{"n_layer": 13, "d_model": 384, "n_head": 6, "n_kv_head": 6, "head_dim": 64, "d_mlp": 768, "vocab_size": 32768, "activation": "swiglu", "norm": "rmsnorm", "norm_place": "pre", "norm_eps": 1e-05, "positions": "rope", "rope_base": 100000.0, "rope_fraction": 1.0, "qk_norm": false, "attn_scale": 0.125, "bias": "none", "tie_embeddings": false, "parallel_block": false, "extras": ["capped logits"], "init": "uniform", "init_std_qkv": 0.0343, "init_std_o": 0.0, "init_std_up": 0.0343, "init_std_down": 0.0, "optimizer": "adam_variant", "lr": 0.000685, "beta1": 0.9, "weight_decay": 0.14, "lr_head": 0.00874, "warmup_steps": 251, "schedule": "wsd", "decay_fraction": 0.736, "decay_shape": "linear", "final_lr_fraction": 0.05, "batch_tokens": 32768, "seq_len": 384, "doc_mask": true, "train_tokens": 319700000, "steps": 9757, "dataset": "wikipedia_en"}
MLP neurons of a small language model. Each row is named by its layer, matrix (gate and up: input weights) and neuron, and shows model dimensions 144-335. Each number is 128 + 32 x the weight over its row's rms, rounded and kept within 0 to 255. Numbers have three digits each. A neuron's up and down rows have the sign that makes its largest values positive.
After each neuron's rows, "fires after" lists the tokens most often just before its 100 highest values on Wikipedia text that the model never trained on. A number after a token or word is its count.

L8.gate50:072114114157114184187172126103105139093140140115109168170150126102135083127151152181108092082106132094075129118177152112085139114115173210148152179064142072153182088165175109158192163148134108162142141087129056138072163221101158145145109145099133175201107143130103107100221086124123157160212097145146135144170123092077121066090121106129092051119134077198130135135080136126134101150126088156165109098064151103132111175126095076153153092144129094127173161124100106175126116093126110071096114149127178144121137132162083158166152130131096089120080139133141130093148084120181136133
L8.up50:142160122124138132187119118138130201128119173147108112123138129139131112149136115141139096077085211101112099108103178178087086129121140164136176174134119050084140184143137154149131142141184163160106123158208032119119101088188109114146149086165103184106108088117133086161197139117103157104125137145199101134088076130087115132150072048155096141135152104107140125108098155132085159172173138172164191149088136120114178094129151152072162149097046146136184101148168168161192151102131153166111160160109123121150155124100070114152197083083160092162126145099134080177143157122118123102
fires after: " " 51, " |" 8, "5" 7, "3" 5, "7" 5

L8.gate132:130125079112168128188100108128127131190138155072140130087126140098099083076161128119113137142138082105176117127122115148103124176175143193116204121115143183113105182111093120146175170193055109226122109086109124129083138121095157080121180094107196103196107142153112132147153139051153111145127117131072148115117136082154115137159163126180094141167093088173162172125063166115092130131113123133107100138088130151190187149133097088139178078125087057153120101104105111143165148090104110151113172118119155113154151194098163168191185133189112093138135125081208138069117151108103136148
L8.up132:105170116118138127112132059082105125125105167104154134145129061082119191132153162137117162105106131150146118144156159179160124155092142103157164072158105114133134096117109129183174133090126140152151146088106156119100156089089160111161115066135154100112090101166144184107168100068110150127108134068156125152120102154100124168109131106140095048136169166149171076150096096173192152104108106104077147104116114188142125151135152112094126123141168109157124101159104153147163107107103144149138119161086124140098125083136078169075133140115164090097140178100132149124104082156127109091
fires after: " " 29, " |" 14, "5" 9, "3" 7, "7" 6, ";" 5

L8.gate478:133178122126173170131151131112075069157129109104160106161069164118138146139132110098080154128106103068177117067132130208140108151149134154167116156116146105098138181139111164169087182096121111101171136176157088161120128111129142150159056156175097103156067098130199163110156160198159158071070153145169135120126086179147080092090115124137132122107102225136131111133098176163108121084114086109158127099077086107107109089107146120093092168106148113178158159191155098083144122041100159129139190141142095110143161093088143131118139126095151120102173140162072157110139094151088162116
L8.up478:043109160171105116116096110177123081105088167162080132125160157185086101131131105145105152085143130092115107122131118082099126184107150112094131160081133149144134124104108149153143120108103112116150142123080143183143119125162183096129109175181164153118175116138120159130134080130057152142119151117097136107161130098158070121130119131143097120104101166165095098101059137102141142164112131116168126078130108124062153208125172152108143078138190126083091150130101144095133155117087175125148145112146091110093123085137120143101116156120098135085148133144187103094156092151151122180
fires after: " the" 32, " of" 15, " was" 5

L8.gate667:169159156127177160084084106150061115127136140138143117103112086113179179163128146125166150149109082127092148074159133158157081107114133144092091118116141191237141094144109187197133107135105094105208144154124131137105128148167141149147098151076132171133084180171190159123114141146105128183112096125135109132110133156152114154159131125171049172125147131124167072098159161099148126117121136130191147168138141154171105180113115160119121138111146146139171131085106106073118137070097123118118166131149117123104209099112106139105175158165149121114124138136095081026154116156088140125
L8.up667:112125129114171097140163112124100074080174135074127097121161117138188141166095117148152167087114097121163111124147082113113119149184071154085153113143132117129126136173151178141076104105124140120168127156088105115109154126091094123133099149162129100135133103154092120142092147106155051094096120147171151109109163061146120135131096085030120095102136170104099100157181093091127138143156170143139144062153130067101145155142115110117039117159079125141087082183118112055183189106098141116089070111137133084098128146143109159081175142144120092104116174130140173104145163111146131165
fires after: " of" 31, " the" 12, "-" 9, " son" 8, " among" 4

L7.gate756:115166085192127158119175079135151104168117076119211145115087101179205114118080113088124222151163162094168129131155142147105151192113180158114121137160124157129084068126130153099142103133096188093167044161126107148162137117064120112093125118173168160127105133153121134113121117144152100042152095142136153113090121156159099141143186104077171079074116139094122153094121111097147140143101153097167155126110152128127118118166147123145152143089170157123116173166123091072094148116133141183139122087136171119133125101088150159120127079124076112096189149159081121084061077156105113114
L7.up756:104153147140166135131186115158139129119114095133107105156078130164144090125142105143119192115098160092134132073170146110189155104116171105149145137139152158131102158125168154126156189111134161088191124128097097144142110144134083102157141101213154137132139119144119097072125099076120179149172188121047162097136125114130139062137185137053123153168146086121092188087136180089093208159088172149130165095137078144113097059168111083100129172107140141140152151163111158158084116164146181166127175150092138068176127154118140152177148161060050137123093076152102166117089103069104167122
fires after: "." 38, "," 27, "_" 6

L8.gate324:161150136184114075173175167148157116160150140155152143165106138074122108172074093107123119144164107139134170080115106143108145170118101117062159180114076141151142137097152117178075125145093136157161182141131073137110121114111141137097131104089045110127102107124196139201181147112101092123154174118181103112099143092162100125095119118199135092140125121156080141077124062136092100105103165126109116124169128112136112073100138140123118166123117138135140160151105117152224134123120119172125178092115048164177158160090091194147185136115109129157111120172121115156128152102120165111
L8.up324:144082165113175108127096176158118102155169125120108138085099126131189171108125063158119135096139167136091145105118171136117134117095118119097101173087115093106121108138158101151132099139091163118139183107144175092188115061141168093130098137152105163072175116128154133166158139134099171182189139125164129078146140125121101097088157144149080187133130158167100126191158070123145159154098142094091146168140145127142103095141121099136081165133118133127148158182120152108147164142114117159126126117205104147190150139113184132183118211126144229113072176134103168120191128164141164091
fires after: "5" 17, "0" 14, "8" 11, "7" 10

L7.gate541:090083068210185143177144076130176134102121114116101071107131077063160166171105085132103094083159146146166109104143135124165157125132119146148163138128094131137126095062066164083146147118144144141153106088188133130149116173110098136175115092129143125109133140106127161051120141109086068167146153153084122122092104072126125108114080232114089047158091151123107114146124145149124088094114102097098134116092158073133116135096122121112122136159116099132141149100103110134067163145048158144134092168111087103152116080108134114170158186127162163158105162174127127073148101164074102179
L7.up541:181137127099085153123138136142146119157125121113129123159119122122140120149093108148111124082155132116120122139129128101086173098164117109149130064131096086134095121149174123207125161116193117164135130179085108085119070124098065148095133114082151119077076085142123143114163109111109127110157159131160107094152098128088155052083131075063088092150151156143152091110128098153103118153115092139103096146108131108170132111079078122143118123137140216134156110095165135164168081095111174139125133136126098123161134168082087130133189147108166157093138136169157080103103113144117114188
fires after: "In" 23, " in" 15, " In" 9, "7" 6, " the" 6, "5" 5

L5.gate240:127099112173141141110124155094090126147096129104106130121116124098163123112132117145091131140149059168098172108138081143174168113148074099151121132090116099151146161130163163166116117109103171086100131137105125102126139089197143169119104081146112135117115134152165075090139182047077132086115125101096118172151065162167095142105181138110115081087129197163162147114147159124080116137073107116134129138118114125071097151089130175139113107149138114133117103089104136162122165205155130136155111131142118146112110046144099119114128184102135147130151127140137104156138109154118121150
L5.up240:099092134169193184099135157164158117087162141118048168136100094101164120112141098164087204086126163102145092108116151134154177157162128144119099166114119136155122109177110102190188151177149142154100218089139142134174191128122121103130192119167107156091148130110124136115119111180105153139100106112112105104127132148135109063083123165106108157103165192157092130138076149115093163119119122142080108135144151123158181102149128184074127168154176098178133133137120121128169177152123150110170118154129084157143140135069151170160169172126115168099074093110172142076120203121139124130
fires after: "8" 21, "0" 16, "9" 12, "1" 11, "7" 11

L7.gate583:140118162194149137098142051159166119142128136131150150081153085189131121155120161122076167118113157107175126081146160106174086139128146199131136115126096161140139133144132164110105170179147078120166109169174098169125095155166122083134112144145137112102140092088116096119110142172145112125130161082080154113148103108116157119134132194108135124108106113128123116099077164180156136109124161163132137093117123101066178195185137182144171139048168136159144158083053120128120127121136107136114087161144084073128187174042065136095171174066131137077169136156104189147116120111146095146
L7.up583:139106106179139127108103120190148151177136098209164162113084107190107181123163174099119128165084133152144163169060116087148210129125157115178102059206136149150152131116165143057070126127107214094104107093108128152153086123115131100104144127101142166083145114107081139072094163104149147135103166168095159183146047149120170088179187131110174120091172131118118148112103197141117103164118175130103167113129123086136124135108117090126133102052166160164110183111098165148106146093153146147140070139089124087113111122136133061166171148121213155168164156128134128101175115103121084148
fires after: "," 43, "." 15, ";" 4, " that" 4

L9.gate457:165155112109130135094117098142149106226126147116123125190099139108131114138153125090127187125120220143116167101150121097167135183126147159058146069130104196139094127106104079150112181097157192084148150156083161128129119140121133130094168115096094043107165121138172123101105109107133101118129090134135200086106172107093132107112110148113102160139065097126123142147058151179148102180084153077137091147108110115166120152149100140099178111128118143151115140116157117076099165114128080141116115084072083161160177123063141150129141125133106126162163128180091109109149125128094082090
L9.up457:125136126156154148081128121150136137165169144102175075148124141090169146175123162144179143127094131102092065116119099148112140098116162098123077183126127234103175115161065115117080088159161161051198076091117119149093121115142167097121106132147100127088145131160147142121149162151089189125174176092112145177167145068192134095123199086112186094145174185120104170129153077127154114139154109153122135077165108061088062128144127102078128065131207199110114148142105089155166144164139138161079091110094138130139060198092086090103150116148186136162158164164120139154097140133137156160
fires after: "," 37, "." 13, "-" 4

L5.gate632:086097104143115220151208154122181134123095161126135129100145151118180118163131143086077091163156127162192070146075118121095132097167119185119124184098087096155191135121156146090181114173163131168117118152150117107144091136136130106091104124132107161141119110171107160101182167167073170134098138148177075072158100207172118080114151121088109142130157069131148154138162058066088139086130090155125125150071078111171083129098160130133194103173135131096171162173124158127145074119107145135070107108144125133154119103116110131158107051130101133061114080137158140105118092145154159156
L5.up632:109090104124137148145180139108121134157143146104136143094145151115119167164152112114130120196128125152175080110085108139112138170135068115117151102176082125157158170129107111118134096192216132080061155189179070158128085086179087157085124119107158073113119143130169171129166094127182097106121189093113091087185161165128045097078097140138065131111144154099142149128190129162114105136096120116092109129132098058134142135139164150111114154113151104142171094137104131107097196111175072105123101187160074113220160095109158093152164103160170116128062127116144118094187060152147119133
fires after: "," 24, "7" 14, "8" 11, "0" 11, "3" 8

L10.gate646:070145121121152159107141112083160121124156125100131130098129135111159146145084131126132154155112065103173193084063140132110140098109099082084141123114130137187093114149079180091117121155089115113123139166089100131129121144090152092108183124075172191170153137138109149108127134109140159076121101127142143106158183181158194089165149158155097115138143103102159124078158117065105176107161151121132146159096106145096123121084148114133140162097094162124148120151111049155121128108136093180166085148168096097111204053135093180100171197114157120125180179159107097148090156143077127130
L10.up646:101181137144173123141089149132141106177110106111138086105095092064137157114187104180143126156099139075112128116166171170130125096114165137129110148105155169116084096093194155154102119134168092127084173151106115174133143144128062131108159128121196132137188134106049194077128143081176138131115140085090163101148160061151170124124185089109110117155115157178103165116084132092157161092143147108192105127167103173130151126084133126158110175155140113149131105129142061143105126138118090140146129184183131129084169104108121127098128204145133194134141105134111108144143175181068144138
fires after: " No" 12, " there" 10, " c" 10, " There" 9, "There" 6, "c" 4

L9.gate527:102059096175176190165141134151154130125100135099086140114110112087173147068116174169140146182135102152125181129145161067077141159093120152140176120115131115180164106126123118146088120088123125172175084173108163129154115104084108155198146077083084142164126148160111155110144209097114139096097127098120163083155102087153093113157140129102094099166147157099153128146108088118127141140083157120116134100094095121117154156091130112146110149122161067128081147071145162108074113128117098144167105139152144151206108126195159108107111214169140141176203160105150167093186155180104094104
L9.up527:141079203130169112138133109095101116138175134121146153121187201089158175116135152121120161130089133153141156133127155142109084112064159093139112197046117159105160099088158113111106127123152105109150137163105106145113142092131141159078144142146121110117149120076105161076170186119124176064061119093120081053104179121120113135163128165144155140135163145142145187128147115161144126070112212090132116091150154165080181092112104144163111063126155059148056128097115125109129161087147139114132111075099136067153111162159126154101144180139117132148160142087117129151178107066074191170
fires after: " there" 28, " There" 13, "There" 9, " is" 7

L7.gate636:077140090143128187070146104111156161134131189122142106100116154140142106200128148132144117153142162147110165071127161089122161186157140168205095114123156178118165138110127113088142103111153164145192060148106155151180134145159122058182179164162138110105084116122137159076128158127142085146128088165117135082131109093129154072170145153088168105167099130174115136128146199104086078075147168075157112112128159097050153105129119117138144157117184211139154099098139070130135130140080139149191109155093109079112143090119123105161159129133086170143092166126067132107102104132129108200
L7.up636:133110103127159158112100085190156111134165141148153140181152153211128139111121127159152177103106141113142175146078168070201115108142115097114166148096133128096067145113131139176090141099109125105130154156107152136098126102094109125093127114115142128135129123178173085130135123128168153101140100163100166132087157119183157114169155102124077118178184105117140126077171105095187141167111119124130113094160114132174119168176111138176105184089114130153138164068129141124094107117137125080084123098115175120109138106174043148124112078175081186157119134153152150153160126095134087182
fires after: "." 54, " " 9, "," 9, ":" 6

L7.gate363:170141092125149143116198092092172114112071169143159098228095083148160118091102100090101144122115137108115118124211125089080096157111101123134136138154097081107139110079101150189124105141091109095115139118190136130121086153159166116161123126094137144189112141174096151111168198079152159158179189112150116132138143145150048140132159096146078093102150110183131148127121130116106104098122102118104196077097136134209143118082115069155186107127103117130142134125145099115102115138172090118124163160151095123114154091168106187104158149112168093181178138151154074107070126142111147097
L7.up363:133079145125129122078096076146076068043089189107093082150135148111156090152137077161114143110146117130140169130075108138146125052062139180105106101113148103112118093127153100129190157177164138131116097128215113125125092165102092198132110102093182144144146085152160092064094146105128113136118144143142156162143103081091159120131119140156137146213123113150135143133150067167149112088133186148111127145125128167154150158160134125112175167086095156085148171138117089138159137174113116122202131153109157206082107156185111081145137110129141142115093131136123134143066169103137117141
fires after: " |" 30, " " 25, " his" 13, " her" 6, " on" 6, " (" 5